MLP neurons of a small language model. Each row is named by its layer, matrix (gate and up: input weights) and neuron, and shows model dimensions 96-191. Each number is 128 + 32 x the weight over its row's rms, rounded and kept within 0 to 255. A neuron's up and down rows have the sign that makes its largest values positive.
After each neuron's rows, "fires in" lists the words (lower case) most often at its 100 highest values on Wikipedia text that the model never trained on.

L2.gate1622 [155 116  71 124 120 161 135  60 145 166 178 141 114 157  74 148 100 111 134 190 139 173 217 110 100 103 132 146 152 141 107 187 187  68 126 136  56 169 160 143 182  75 182 147 139  90 131 146 136 140 111  84 113 136 168 125 124  83  60  85 159 171 130 104 108 137 161 124 144 131 113 187  99 130 123 163 160 155 139 139 122  99  98 129 148 125  85 138 205 137 109 123 139 156 192 162]
L2.up1622 [139 154 118 180 157 151 139 169 182 132 172 119 129 148 146  62 154  73  79 107 163 137 128  95 107 167 198 151 111  89  93 171 165  79 170  90 108  99 117  65 119 147  94 130 155 209 183 168  97 125 144 164 141 134 169  88 119 108 126 120 175 166  96 160 130 178 172 106 100 154  60 147 179  63 102  61  63  76  98  81  90 110 145  91 105 115  87 181 126 157 137 147 152 110 133 130]
fires in: "would", "british", "to", "will"

L5.gate377 [118 102 216 102  88 127 137 102 129 116 180 118 188 121 138  98 171  91 191  66 102 137 113 102 138 150 127 145 143 148 157  85 127 106 101 133 116 196  55 122 149 139 135 142 133 108 157 107 123 129 199 141 175 114  85 107 113  95 117 144 116 111 125 142 105 196 129 119 150 173 127 145  65 150  94 146 150 128 103 107 142 130  76  83 104  86 123 143  82 102 114 138 123 120 133 109]
L5.up377 [146 141 170 153 114 147  47 155 148 122  66 183 170 109 151 100 157 127 108  69 103 103 117 178 144 125 134 123 161  85 138  30 181 116 175 147 107 174 143  90 168 125 177 110  98  91 185 126 156 118  98 106  89 146 139  86 135 127 104 137  62 130 138 140  97 162 121 158  83  70 149 118 105 166 141  98 122 141 116  99 118 134 132 173 111 163 121 111 151 120 128 171 125  97  87 135]
fires in: "to", "and", "or"

L5.gate1669 [156  76 134 175 140  71 158 102 124  91 146 173 127 152 120 144  79 123 152 184 177 125 179 132 181 155 137 154  88 140 135  88 126  96 200 134 121 121 121 130  87 130 107  93 123 146  94 171  65 134 135 143 110  71 159 174 114 127 114 116  99 175 173  52  93 143 125 127 175 109 114 111  85 165 167  88  77 131 120 130 129 124 120  89 135 130  61 147 135 102 128 179  81 140 135 150]
L5.up1669 [204 119 122 127 124  93 121 133 144 136  78  65 142  89 121 143 148 154 165 201  84 157  86  97 154 149  97 176  88  52 159  73 135 121 135 107 124 164 158 124 122 115 100  90  63 126 109 143 110 120 118 121 115  94 154 119  96 113 116 121 154 169 192 112 156 158  97 190 177 107  61 147  69 196 137 106  92 105 119 189 125  81 166 112 119  96  49 106 165  59 149 117 104  63 104 126]
fires in: "if", "that", "while", "were", "when", "are"

L2.gate496 [ 95 132 184 120 146 190 152 118 131 104 105 181 143 112 190 181 109 104 190  77 105 166 174 102 152 179  66 101 125 134 112 124  96 192 107 150 132 150 139 224 128  89 130 117 141 146 162 122 140 160 168 122  88 154 129 173 150  75 134 116 199  63  81 122 155 176  70 140 164 122 173 100  59 179 129 176 136 157 142 110 136 145 115 168 140 155 105 101 126 147 103 195 124 105 140 132]
L2.up496 [146 138 133  97  68 167 163 144 174 163 114 116 161 173 140 150 165 104 111  95 100 124 129 157 166 119  72 129 141 151 104 168 144 152  95 122 113  87 109 129 154  98 157  89 121 164 134 109 144 121 167 107 155 107 107 131 138  93 148 143  80  94 116 102  92 137 180 122 114  74 144 144 141 122 127 137  35 186 119 192 124 110 159 171  89 164  90  88 107  94  98 141 128 176 144 104]
fires in: "of", "used", "by", "operated", "trigger"

L2.gate770 [206 147  80 134 150  72 126  88 136 126 111 139 123 128 129 124  66  40 125 145 135 147 114 175  95 131 113 110  84 105 152 115 154 181  73 171 123 113 201 197  94 113 119 157 121 151 112 127 176 162 154 147 135 112 153 178 129 150  96 117 100 113  78 180 173 104  89  98  75 106 144 197 128 119 148 177 158 135 117 101 112 153 121  86 145 143 201 164 133 134  78 171 135  68 131 134]
L2.up770 [ 99 127 164  87 158 108 198 106 137 150 154 107 123 181 168 135 131 138 197 143  92 133 125 166  89 131 114 137 125 101 111 190 166 124 124 117 142  79 155 169 161 102 124 112 138  86 161 167 112 119  88 167 181 165 111 157 163 135 152 106 142 103 117  76 100 161  79 142  86  93 222 114 140 160 150 108 170 111 134 156  69 126 147  97 131 129 135 115 145 170 174 160 138 134 156 171]
fires in: "for", "military", "with", "about"

L2.gate1738 [109 135 113  91 130 105 171 101 119 120 117 117 102 166 118 131  97 108 113 134 120 118 146 166 120 186 102 134 100 112 146 115 129  71 134 163 135 197 144 132 159 155 128  87 158 152 150 124 156 113 178 126 124 118 116  84 167 142 135  67 159 152 128 129 100 115 146 128 133 161 142 125 118 105 141 190  81 131  82 117 123 116  29 213 101 142 159 130 141 136 167 116 102 137 143 128]
L2.up1738 [185  69 120 138 111 170 117  91  80 155 102 206  61 172 124  96 133 133 200 161 115  99  86 159 165 142 124 170  94 119 120 109 133 135 116 154  90 130 105 141 154 126 123  53 146 127 174 157  98 150 140  74 136 127 120 113 168  87 122 124 104 159 109 175  85 103 138 163 169 117 135 173 138 153 202 122  70 132 101 177 140 148  95 136  71  98 104 100 111 145 185 149 127 117 158  85]
fires in: "under", "by", "of", "than"

L2.gate50 [161  99 145 130 166 134 186 104 176  82 156 131 184 109 151 122 172 132 100 128 127 139 126 172  96 149 136 119 164 125  98 121 170 164 116 118  78 163 170 163 130  95 120 100 143 131 135 154 204 143  93 120 157  80 120 130 190 131 104  95  71 121 126 178 148 128  86 140  84  61 118 180 116  41 113  89 131 214 182  85 111 121 140 109 153 150 146 115 111 175 154 141 100 144 182 130]
L2.up50 [165  95 139 126  86 109 192  91 143 116 136 112 101 128  67  86 137  94  92 139 134 173 115 105 120 150 151 142 164 107 180  82 113 119 100 131 138 121  98  79 157 139 140 134 156 149 149 165  87 132 110 156 176 107  87 132 163  79 132 176  92 110 119 113 153 151 119 108 137 120  90 159 139 134 184 135 158 105 130 110 133  96 195 127 144 138  89 103 170 120 114 172 175 152 153 152]
fires in: "to", "with", "of", "between", "for"

L2.gate1342 [ 84 191  48 135 123 136 180 124 150 134 136 101 126 166 106  70  92 115 165 132 152 125  84 118 110  93 102 132 132 133 130  81 145 178 155 143 170  97  88 119 139 118 104  76 131  85 165 164 123 147 123 133 117 127 126 146 156 134 179 113  71 175 165 191 112 143 102 127 117 149 166 167 155 114 159 137 104 160  76 187 178 124  95 121 102  93  81 114 138  93 123 110 126 103 166  95]
L2.up1342 [165 101 109  81 108 177 177 106 115 162 144 124 123 182  98 174 157  86 134 100 131 132 123 153 194  73 189  77 104 123 157 141 119 131 179  81 108 109 129 125 161  75 125 137 123 102 112 131 139 117 148 157  70 147 158 167 141 114 142  96 108 173 102 180 160 133 175 180 109 169 183 139 108 161 178  98  64 103 140 162 128 147 157 134  93 126 129 166 125 145 130 121 147 148 128 106]
fires in: "of", "to", "and", "other", "band"

L2.gate1796 [128 129 143  94 161  83 105  85 149 159 139 146  86 108 189 113  98 107 109 124 138 152 168 121 151 136 126  86 172 155 102  85  72 175 156 147 108 126  77 161 109  93 141  46  75 112 148 104 125 126  84  77 143 171 108  81  76 106 158 104 131 141 108  83 119 139 183 124 127 103 190 124  97 149 115 198 106 109 127 119 144 107 118 128 159  94 170  99 179 110 108 144 198  93 166 150]
L2.up1796 [149 174 167  85 178 134 178 118 181  87 131 155 118 117 135  50 123  83 138 180  96 136 205 139 169 137 160  97 160 133 179 152 127 130 121 146 147  99  90 151 126 140 139  78  84 155 118 161 122 145 135 105 195 157 127 105 169 155 184  85 129 140 138 104  92 150 169 107  99 118 172 141 105 128  95 168 128 159 124  88  45 140 110  47 158 106 112  89 177 114 150 119 125  94 160 150]
fires in: "began", "started", "for", "start", "launched", "launch"

L2.gate907 [ 92 153 138 123 142  82 142  95 151 103 184  99 102 125 166 174 112 153  70 126  98 138 155 134 134 135 111 113 139 123 108 116 133 144  86 120 157  96 142 123 141  68 172 118 150 145 142 171 152 163 171 107  91 124 126 117  88  78 124 115 181 138 123 121 163 149 184 103 130 127 149 135 122 113 160 178 182 111 101 144 136 139 159 109 113 179 124 143 101 159 109 181 157 134  66  81]
L2.up907 [131 173  96 134  74 159 143 125 171 129  94 126 211 122 113 159 158 135 148 133  70 171 131 180 133  92 125 158 120 177  95 134 169 129 150 167 140 147  94 135 176  92  99 120 106 117 142 140 125 141 138 126 106 118 127 177 142  65 165 173 150 111 182 125  54 186 169 163 120 100 145 123 131 157 176 124 176  39 132 130 100 137 100 183 108 109 150 141 112 123 160 119 116 121 127 129]
fires in: "by", "of", "to", "as"

L2.gate1621 [201  71  61 159 111 157 106 113 106 169 153 106 114 110 134 148  89 133 119 144 137 148  98 154 136 160  62  78 153 161  77  69  67  85  55 111 157  65  95 106 161 107 117 124 131 131 121 119 159  89 156 132  94  84 137 105  40 100 180 130 162 191 115  62 128 110 145 127 144 163 101 126 147 161 107 122 150 155 134 134 144 123 140 163 141 213  86 122 167 152  90  95 195 170 178 113]
L2.up1621 [133  57  62 169 162 149 133  90  82  95 146 126  87 111 147 139  94 135 119 145 165 173 162 130 139 159 114 112 157 133  78  62 154 121 122 138 170 175 158  92 135 109 136 126 122 129 170 109 124 146 144 166  78  91 101 111 121  82 151 148 154 151 160 152 140 168 148 127 120 129 101 123 127 108 110  94 197 165 150 101  80 146 107 114  73 159 138 111 169 132 134 102 180 123 145  79]
fires in: "of", "on", "from", "in"

L2.gate933 [124 167 163 144  58 127 174 131 108 129 144 170  82 122 105 141 101  94 121 144 155 117 172 139 114 122 119  77 164 152 141 174 102 144 113 119 199  90 149  99 138 146 127 141 125  68 128 156 156 123 140 161 117 117 143 115 143  93 178 130 111 129  80  76 129 136 165 142 155 194  82 125 199  73 148 139  88  95 101  66 116 150 104 160 151 121 104 141 133 107 103 124 124 142 139 233]
L2.up933 [123 118 158  93 117 147 199 150 118 133 144 146 171 133 158 132  97 142 175 121 106 123 116 167 185 150 103  95 151 148  96 151 170 119 121 134  92 140 157 100 113 114 135  95 132 110 190 131 166 131 157 110 132 103 115 134 147 171 111 130 115 109 130 142  70 156 135 119 119  95 113 109 145  79  95 237 134 182 105 176  88 123 132 169 155 110 123 150  92 114 120  86 159  82 186 127]
fires in: "to", "from", "of", "in"

L5.gate1573 [155 137 158 129  93  71 176 137  97 114  87 138  88 138 124 143  79  82 122 168 110 139 118 123 146 145 117 142 192 117 128  98 135 111 103  90 111 123 122 169 143 192 170 131 133 154 155 169 140 133  87  73 157 167  58 183 111 102 143 132 139 116 142  76 132 141 141 163 123  67 145 142 175 150 128 121 109 177 127 103 169  47 135  95 160  87 108 153 154 137 145  89 155 139 177 144]
L5.up1573 [129 195 172 140 147  95 133  85 145 103 147 158 103 182 181 120  97 162 143 171 151 128 125 176  77 114 166 165 125 139  85 127 115 128 137 135 152 175 170 109 144 137 105 127 126 161 114 198 134 143 146 149 101 105 115  94 195  84 141 165 171  49  69 120 144  91 142 177 124  44  70 103 161 173 143 132 109 151 168 152 112 113 131  84 158  58 118 133 131 118  64 134 166 170 122 168]
fires in: "during", "world", "to", "by", "for", "that"

L2.gate1883 [132 120 145  73 127  98 157  93 181 129  93 146 124 152 157 173 170 165  90 162 171 144 147 148 150 127 121 111  98 153 145 110 178  78 188 129  78 118 124 121 115 122 121 138 105 130  95 108 120 143 157 157 148 137 138  44 145 123 119 152 101 142  90 145 123 146 140 106 190 136 150 137 176 108 105  67  76 214 120 124 127 108  69 116 172  94 113  72 160 142 130 134 155 115 175 156]
L2.up1883 [104 135  61  84 126  98 153 123 151 153 126 137 116 129  72 115 149 121 136 124 111 147 115 113 135 108  79  95  87 115 107  94 187  56 135 170 201 123 104 168 134 136 118 133 122 100 153 123 106 128 131 186  67 108  79 136 118 139 148  99 118 125 100 170 124 104 142 151 133 180 117 154 101 177 163 118  84  93 140 120  84 120 105 154 125 146  92 188 141 134 145  94 156 132 121 129]
fires in: "of"

L5.gate726 [ 83 126  93 129  60 182 129 120 179 102 141  93 174 110 112 205 117 102 152 118 149  99 163  92 172 182 135 126 134  53 108  84 179 132 145 143  84 132 185 156  80 105 102 170 102 128 142  97 130 123 100 124 137  85 133 100 209 143 186 163 103 206 143 114 138 116 101  99 176 132 179 144 153 163 102 100 144 162 168  98 152 102 133 125  72 155 160 150 151 106 148 109  64  98 142 101]
L5.up726 [197 136  89 113 101 155 141 157 133 122 159 114 136 135 109 125 203 176 120 166 132 145 105  74 118 151 143 100  88 141 145 133 131  51 131 185  50 124 199 141 119 135 134 106  95 107 134 118 163 104  95 106  64  85 139 148 102 120 142 161 174 129 101 210 123 153 124 143 132  64  98 119 142 175 114 126  89  41 103  78 141  85  74  90  94 102 137 143 173 101 109 138 100 201 155 155]
fires in: "was", "if", "were", "but", "are"

L5.gate2010 [140 109  55 107  77  97 108 105 165 109 119 114 144 134 103  98 146 130 192 134 166 132 181 116 106 114 144 117 174  91  77 136 147 123 146 151 170 148 164 173  93 123 156 142 129 148 115 114 101 138 145 134 201 185 131 124 138 122 106 149  72 153  88  47 163 226 146 115  82 142 147 123  63  93 134 150  96 175 103 113  90 129 164  98 134  68 118  91 173 109 133 135 135 111 119  89]
L5.up2010 [127 110 196 152  97 136  98 117 116 127  86 103  94 149 113 104 133 106 104 120 127 151 129 148 126 167  47  50 130 155  60 141 177 113 105 132 177  84 118 140 129 141 139 154 180 132 167 144  99 108 190 164 135 145 171 107 113  94 111 110  87 114 123 145 150  98 183  78  96 129 161 118 129 102 170 142  69 109 124  86 123 136  90 191 130 159  99 123 105  95 108 128 115 134  90 136]
fires in: "of", "in", "to", "by"

L2.gate1296 [ 89 195  45  69  49 139 124 135  93 160 119 137 104 116 137 195 131 120 161 111 105 154 113 123 109 157 106 110 125 144 162 115 167 136 164 145 121  40 104 119 166 119 169  84 165 136 176 182 147 136 140 125  81 163 100  98 133 121 143  94 126  83 144 114 119 164 141 119 116 132 190 183 162  78 148 114  65 130 119 136  93  89 125 102  95 106 104 112  91  91  90  85  88 136  42 155]
L2.up1296 [135  93 127 156 102 106 104 102  72 108 143 141 125 165 116  99  92 178 134 179 137 121 154  89 128 137 118  92 150 125 132  97 135 166 227 128 160  84 148 135 129 159 176 107 141 117  93 130  72 129 139  94 122  69 131 135 106 130 154  78 180  85 199 114  72  93 134  76 128  78  97 127 165 164  91 124 140  97 115 123 190 132 106 121 106 100 112 116 119  95  97 121 114  92 121  86]
fires in: "of", "designed", "shaped", "piece", "on"

L2.gate1245 [140 111 143 164 151  48  81  68 134  86  96 109 132 133 127 136 129 185 117 129 121 151 137 118 133 138 116  96 130 169 130  75 178 146 113 181 107 197 120 111 155 112 105  52  93 116 133 160 147 114  64 169 172 127 169  92 160 148 141 139 134 161  99 112 122 159 132 121 149 116 122 141 157 178 136  86 124 132 120 162 145 114  80 172 147 116 126 103 125 159 137 104  88 172 161 192]
L2.up1245 [167 143 118 132 102  51  97 150 116 105 136 163 142 194 142 162 164 117  70 101 205 151  84 158 114 129 107  89 170 117  95  71 129 191 156 143 123 173 112 189 134 138 110  98 148  58  94 132  77 139 140 120 162 115 139 141  99 158 160  70  91 125 166 104 164  81 118 114  81 122 151 145 125 137 130 149 108 167 136 189 134  99 124 136 112 101 169 108 129 124 169 128 161 140 102 176]
fires in: "from", "between", "of", "by", "neighboring"

L5.gate1929 [141  91  76  71 134 126 107 114 149  95 130 158 118 188 167 135 133 151 137 188 146 160 150 149 137 183 152 124 105 124 167 114  90 180 195 149 160  93 132 136 116 130  66 116 101 122  91 117 174 147 132  80 164 127 105  87  61  94  98  77  74  72 162 101 135  88 150 127 131 133 131 162 119 118 141  79 136  62  88 115 201 131 159 137 159 139 137 117 106 183 126 160 189  76 145 114]
L5.up1929 [151 128 119 115 115 135 126 155 104 149 162 107 127  83 113 126 124 148 139 198 146 174 104 159 120  82 173 120 150 144 136  81 148 171  85 100 158 107 133 121  60 108 119 202 128 116 122 129 140  78 102 179 128 120 146 196 137 124 139 140 106  87 199 165 122 150 131  91 146  91 145  82  54 116 127 116 154 134 171 114  87 154 129 125  59 151 146 132  98  83  77 170 122 188 137 136]
fires in: "as", "by", "with", "he", "of"

L2.gate703 [157 210 194  93 133 153 169  88 110 112 135 127 127  98 158  52 119 176 169  53 180 131 122 143  81 118  96 115 133 158  81 135 115 174 130 168  98 126  96 140 122 191  97 122 132 124 105 118 131 158 198 176 133 159 166 211  93 127 162 137  89 130 136  93 115 116 162 124 141 114 112  88 158 120 145 110  94 100 120 178 125 147 121 139 140 145 139 127 139 142 154 164 178 109 118  87]
L2.up703 [165 152  32 145 130  89 157 121  83  94  91 118 114 158 140 125 148 120 106 118  81 132 145 149  75 100 133 124 100 102 170 118 137  63 138  95  62 103 111 159 172 174 159 122 170 112 170 125 161 113 166  80 123 133 125 124 109 106 138 127 129  92 108 147 179 162 153 106  71 140 164 149  70 148 164 154 159 128 112 100 122  96 111 123 142  85 161 104 136 165 128 180  80 124 144 166]
fires in: "not", "t", "up"

L2.gate1252 [154 171 150 135 158 183 178 117 145 140 134 108 108  86 167  83 131 111 133  74 166 124  86 153  68 147  95 147 151 114  88  83 129  98 111 165 101 129 192 169 167 105 113 164 123  78 123 165 147 106  69 124  97 134 118 143 126  28 174 114 196 125 100  87 121 107 108 159 145 156  86 141 118 127  95  78 104  82 122 127 119 133  99 154 105  92 194 160  89 160  63 148 171 108 111 166]
L2.up1252 [ 94 109  50 189  97 121 140 153 157  93  98 109 140  80 156 139  79 141 116 108  68 161 152 139 156 100  96 117 122 136 116  93 185 131 134 166  49 187 132  82 165 101  96 115 149  88 138  91 150 136 158 134 205 162 136 121 193 163 118 134 205 105 115  68 102 101 109 111  99 112 196 146 117 107 128 126 130 132 105 164 129 122 108 160  72  92 111  86 146 141  93  98 128 152 129 118]
fires in: "not", "may", "date", "such"

L5.gate1981 [183 127  75 113 138 124 112  87 136 155 113  80 117  99  84 150 106 113  95 109 139 139 122 152  99 157 113 120 105 123 114 150 131 121 150  98 141 116 122  92 169 196 187  99  64 107 197 187  95 143 106 166 102  88 181 144 133 147 119 118 130 127 133 162 142  79  67 203 156 134 110 135 130 178 122  87  82 178  86  74 137 110  95 141 155  99 108 142 114  83  88 163  88  65 145 148]
L5.up1981 [122  45  96 120 168 171 113 143 117 158 190 133 134 145 154 119 124  93 180 138 135 101 123 191 134 117 119 127  55 113 148 108 121 132 182  88 148 127  42 104  83 133 113 123 150 188  93 128 128 155 120 156 102 121 187 109 152  83  66 145 127 154 105 169  69 123  93 190 101 123 102 185 143 139 132 139  79 106 201 140 113 113 135 161 154 123 104 137 107 120 148 170 129 111  95 139]
fires in: "and", "year", "in", "part", "of"

L2.gate458 [175 121 132 135 191 199 188  99 147 125 134 157 102 172 131 155 146 122 177 136 223 120 100 120 116  94 119  82  96 118 108  55 166 135 158 153 126 165 122 145 157 107  97 150  98 108 102  90  89 143 104 136 138  81 115 147 149 125 124 153 138 131 124 125 137 153 153 129 102  98 125 178 128 161 100  85  88 126 130 133 105 129 167  88 122 123 151 141  94 130 179 130 142  85 192 102]
L2.up458 [133 100 158 123  83 129 129 141 174 176 161  96 167 142 119 136 131 238 211 129 126 160 100 124 128  91 109 113 106 170 165 120 116  52 126 133 124  58 114 134 163 102 134 122 140 173 132 124 178 158 212 165 104 136 167 111 161 144 118 191 114 131 122 157 145  69 162 123 125 147 113 151 147 126 120 147 108 118 149 142 192 141 102 121 149 103 107 140 121 120 128  78 142  92 172 174]
fires in: "of", "for", "is", "most", "rising", "eyes"

L2.gate226 [123 173 123  41 141  82 114  81 123 138  93 140 157 123 130 162 117 137 131 171 141 162 146 126 210 182  61  87 108 141 135 161 131 130 154 156 176  91  89  63 100 137 154 149 148 143 120 150 135 121 156  82 150 121 162 125 134 117 155 139 114 129 123  97 144 164 162  52 131 153 124 105  93 168 127 185  98 140 151 152 104  97 121  96 138 183  86 116 105 149 109 145 133 178 136 101]
L2.up226 [161 116 131 126 123 148 116 124 120 111 130 145 104 148 100 124 173 155 180 122  97 114  43  76 112 141 106 137 180 104 133 134 178 146  41 161 149 140  95 139 148 213 101 212 105 107 120 134 114 126 156  75  80  82 166 139 201 134 109 114 130 154 128 164  66 118  94 120  85 133 161 133 133 185  82 171 119  97 119 147 135 158  89 158 108 118 118 135 160  81 131 117 106  87 112  57]
fires in: "of", "year", "school"

L2.gate1828 [145 136  82  77 104  91 100 143 136 135 172 103 180 127  91 155  87 205 105 172 115 184  82 138 159 131  93 132  98 127 131 104 123 119 101 101 109 126 172 145 128 161 178 128 140 109 172 140  72 130  81 110 123 103  62 126  63  80 147 107 137 107 143  70 136 123 148  72 144 120 146 147  48 128 133 179 130 161  38 101 149 172  79 155 130  88 113 104 163 131 193 135 125 129 127 145]
L2.up1828 [144 112 113 154 155  96 109 140 106 141  93 191 119  98 153 177 132 192 136 117 170 143 128 147 110 187 120  74 134 182 183 195 158  87 152  84 177 181 126  71 120 140 149 130 145 127 138 133  80 154 193 141 114 110 195  49 113 116 185 122 169 136 169 160 166 137 125 100  89 132 116 110 165 128 109 136 154 167 114 132 118 148 150 119  95  94 165 142 116 120 173 165 174 129  46  16]
fires in: "from", "between", "of"

L2.gate1700 [104 109 122 118 124 166 145 120 134 108 149 152 112 136 146 164 164 163 165 101 129 138 187 127 128 161 108 123 135 131  78 124 167 130 160 114 143 114  95  83 117 157 136  79 144 127 135 132  96 126  78 119 121  80 174 172  52 113 113  75 177 158 171  92 154 182 151 117 116  80 139  84 126 132 100  87  81 147 112 100 130 130 138 152 126 166  85  94 108 116 120 116  90 148 107  40]
L2.up1700 [114  73 140 180 132 134 163 140 148 139 163 112 176 103  75 103 143  58 171 220 128 106 111  92 174 159 179 144 131  99 155 114 132 102  33 142 136  88 203  93 100 163 140 140 104 144 133 181 120 157 158  87 133 153 111 122 167 193 112 123 175 163  84 105 118 124 110 137  87 165 132 108 139  78 119 160 145  89 117 146  94 122  96 134 134 157 174 146 124 144 198 101  88 132 100 159]
fires in: "of"

L2.gate908 [107 115  82 126 121  96 149 111 147 129 110  96  55  45 201 166 145  98 120 127  95 151 156 114 108 155 177 137 168  91 163  77 110 161 133 133 125 115 164 206  89 137 106 166 127 138  87  87 146 150  78  93 125 171  84 176 147 184 148  96 179 146  65  97 128 134  94  90 134 109 107  95  91 108 146 104 145 152 146 142  77 113 128 138 154 106 126 102 189  71 124 131 123 143 113 140]
L2.up908 [138 166 139 106 182  68 164  96 133  90 117  89 115 142 189 166 120 118 189  79 113 156 125  42  85 174  86 103 149  87 111 114 155  54 130 203 177 120 126  84 200  69 144 141 150 169 145 173 122 140 196 123 170 163 196 141 125 101 159 121 118 153 102  54 170 163 117 141 125 135 154  89  92 141 153 116 141 157 106  80 119 124 192 118 168  97 129 183 125  31  97 149 146 134 111 141]
fires in: "for", "father", "by", "after", "brother", "husband"

L2.gate1652 [194 142 130  73 110 159 167 129 141 107 114  98 123  76 176 126 142  96 202 103 126 102  89 101 157 111  93 134 104 139 124 137 106 104 131 131  78 226 158 127 110  93 154 100 184 151 105 115  98 168 111 101 132  93 131  73 174 176 156 125 111 103 179  78  98 110 141 102  74  93 158 199 111 115  88 154 139  66 160 158 155 192 146 133  87 116  71  83  92  85  78 121 127 135 146 107]
L2.up1652 [ 98 135 143 127 110 131 138 100 145 132 116 151 171 133 101 164 128 169 178  73 159 117 114 189 126 109  84 145 156 141 148 138 198 147 110  73 109 164 141 111 161 106 111  99  77 140  95  60 161 145 138 152 123 156  99 143 147 137 129 155 121 100 158 191  77 151 168 181 100  84  81 139 122 166 115 134  86 125 129 122 141 155 196 166  86 119 185 111  79 130 155 179 159 141 137 138]
fires in: "to", "from"

L2.gate1992 [ 99 178  83 109 116 181 102  68 108 113 119 129 129 118 115 107 103 101 181 110 138 154 160 198 142 148 107 145 111 146 103 117 170 144 138 110 113 146 157 124 103  78 132  99 103 125 127 126 118 181 117 104 158 142  70  77 141 148 182 157 114 129 119 208 165 107 119  84 193 128 118 142 170 110 144 123 140 121  89 168 101 105 174  92 150 167 122 145 135  77  80 160  97 186  97 127]
L2.up1992 [158 153  45 144 124 135 155  87 168 116  83 104 103 148 171 158  99 114 122 183 113 153  67 144 138 142 101 147 126 150  95  54 168 124 100  95 189 147 174  99 164 121 141 164  98 132 113 169 102 122 150  73 144 101  94 104 204 192 133 141 132 144 174 106 119 113  82 144 173  98 127 116 215 129 151 154  41 126  83 102 134 135  83  87 156 175  56 121 163  78 116 126  57 122 155 107]
fires in: "of", "for"

L2.gate693 [139 140 136  80 125 116 144  75 123  99 183 118  64 188  93 111 141 101 145 113 100 151 206 150 101 160  85  71 116 200 120  87 146 139 102 162 182 134 117 117 111 123 111 127 102 123 111 143  71 159 118 138 146 117 168 119 144  98 115  81  78 165 116 162 116 148 159 100 119 158 119 117 135 187 153  84 105 126 183 119 162 130 109 122 186 155 130 125 111  79 146 199  88 160 157 140]
L2.up693 [ 99 112 123  52 121  65 108 122 116 139 152 177  80 140  90 145  87 138 165  79 179 161 149  57 109 141 118 102 103 172 107 110 129 111 146 154 130 129  62 162  72  39  79  97  94  93 135  84  90  98 134 157 113 163  72 140  94 106 150  55 111 125 188 117 124 124 117 136 131 105 132 126 142 216 159 141 144 102 112  88 110 124 136 110 142  99  77 102 168 102  98 179 123 156 121 126]
fires in: "between", "of", "both", "connects"

L2.gate709 [166 160 157 175 116 101 153  95 218 185 145 122  85 164  55 121 177 128 143 171  95 150 172 120 126 106  92 108 124 108 188 182 178 100 146 145 121  92  97  67 142 109 173 145 133 105 137  99  69 140 103 100  93 127 129 106  60 153 153 122 109 126 101 107 156 116 114 182  99 132  77  99 107 122 130 150  96 116 142  73 121 116  91 117 142 101 104 119 106  92 174 110 119 122 149  94]
L2.up709 [162 155 176 144  72 131 131 118 107 183 114 142  89 130 170 124 138 126 174  79 103 141 140 143  92 160 147 127 128 200  87 151 125  77 171 164 124 156  93  76 118  79 181 185 122  90 148 152  75 135 115  63 104 104 157 130 138 166 149 114 124 122 183 206  55 175 162 105 106 114 103 124 114  65 113 130  64  91 132 125 102 123 163 120 152 131 110 177 122 120 131 125  92 111 103 145]
fires in: "to", "would", "will", "from"

L2.gate952 [130 144 145 163 164 180 137  72  85 112  96 127 138 163 139 127 111 117 128 124 151 115 164  77 132 159 184 116 110 100 143 139 126 134 134 174 100 107 173 122 105 104 186  84 128 112 168  97 174 140  78  76 124 158 148  91  79 190 174 150 144 137 118  91  87 113 186  73  99 170 115  96 123 131 169 198  77 178 147 130 141 129 180 123 124 116 113 100 118 105 136  78 118 161 138 150]
L2.up952 [131 133 113 112 146  97 111  91  88 110 103 150 135 130 153 120 163 141  73 124 117 100 143 154 169  70  96 127 157 106 173 124 129 135 127 168 124 134 117 119  90  83 116  96 149 139 123  65 144 119 100  67 134 133 150 108  88 193 167 156 133 109 122 178  77 116 166  99 129 182 122  91 159 165 120 112 129 154 162 114 127 164  71 116 193 175  92  90 192 104 106 136 122 145 131 177]
fires in: "as", "up", "form", "start", "launch"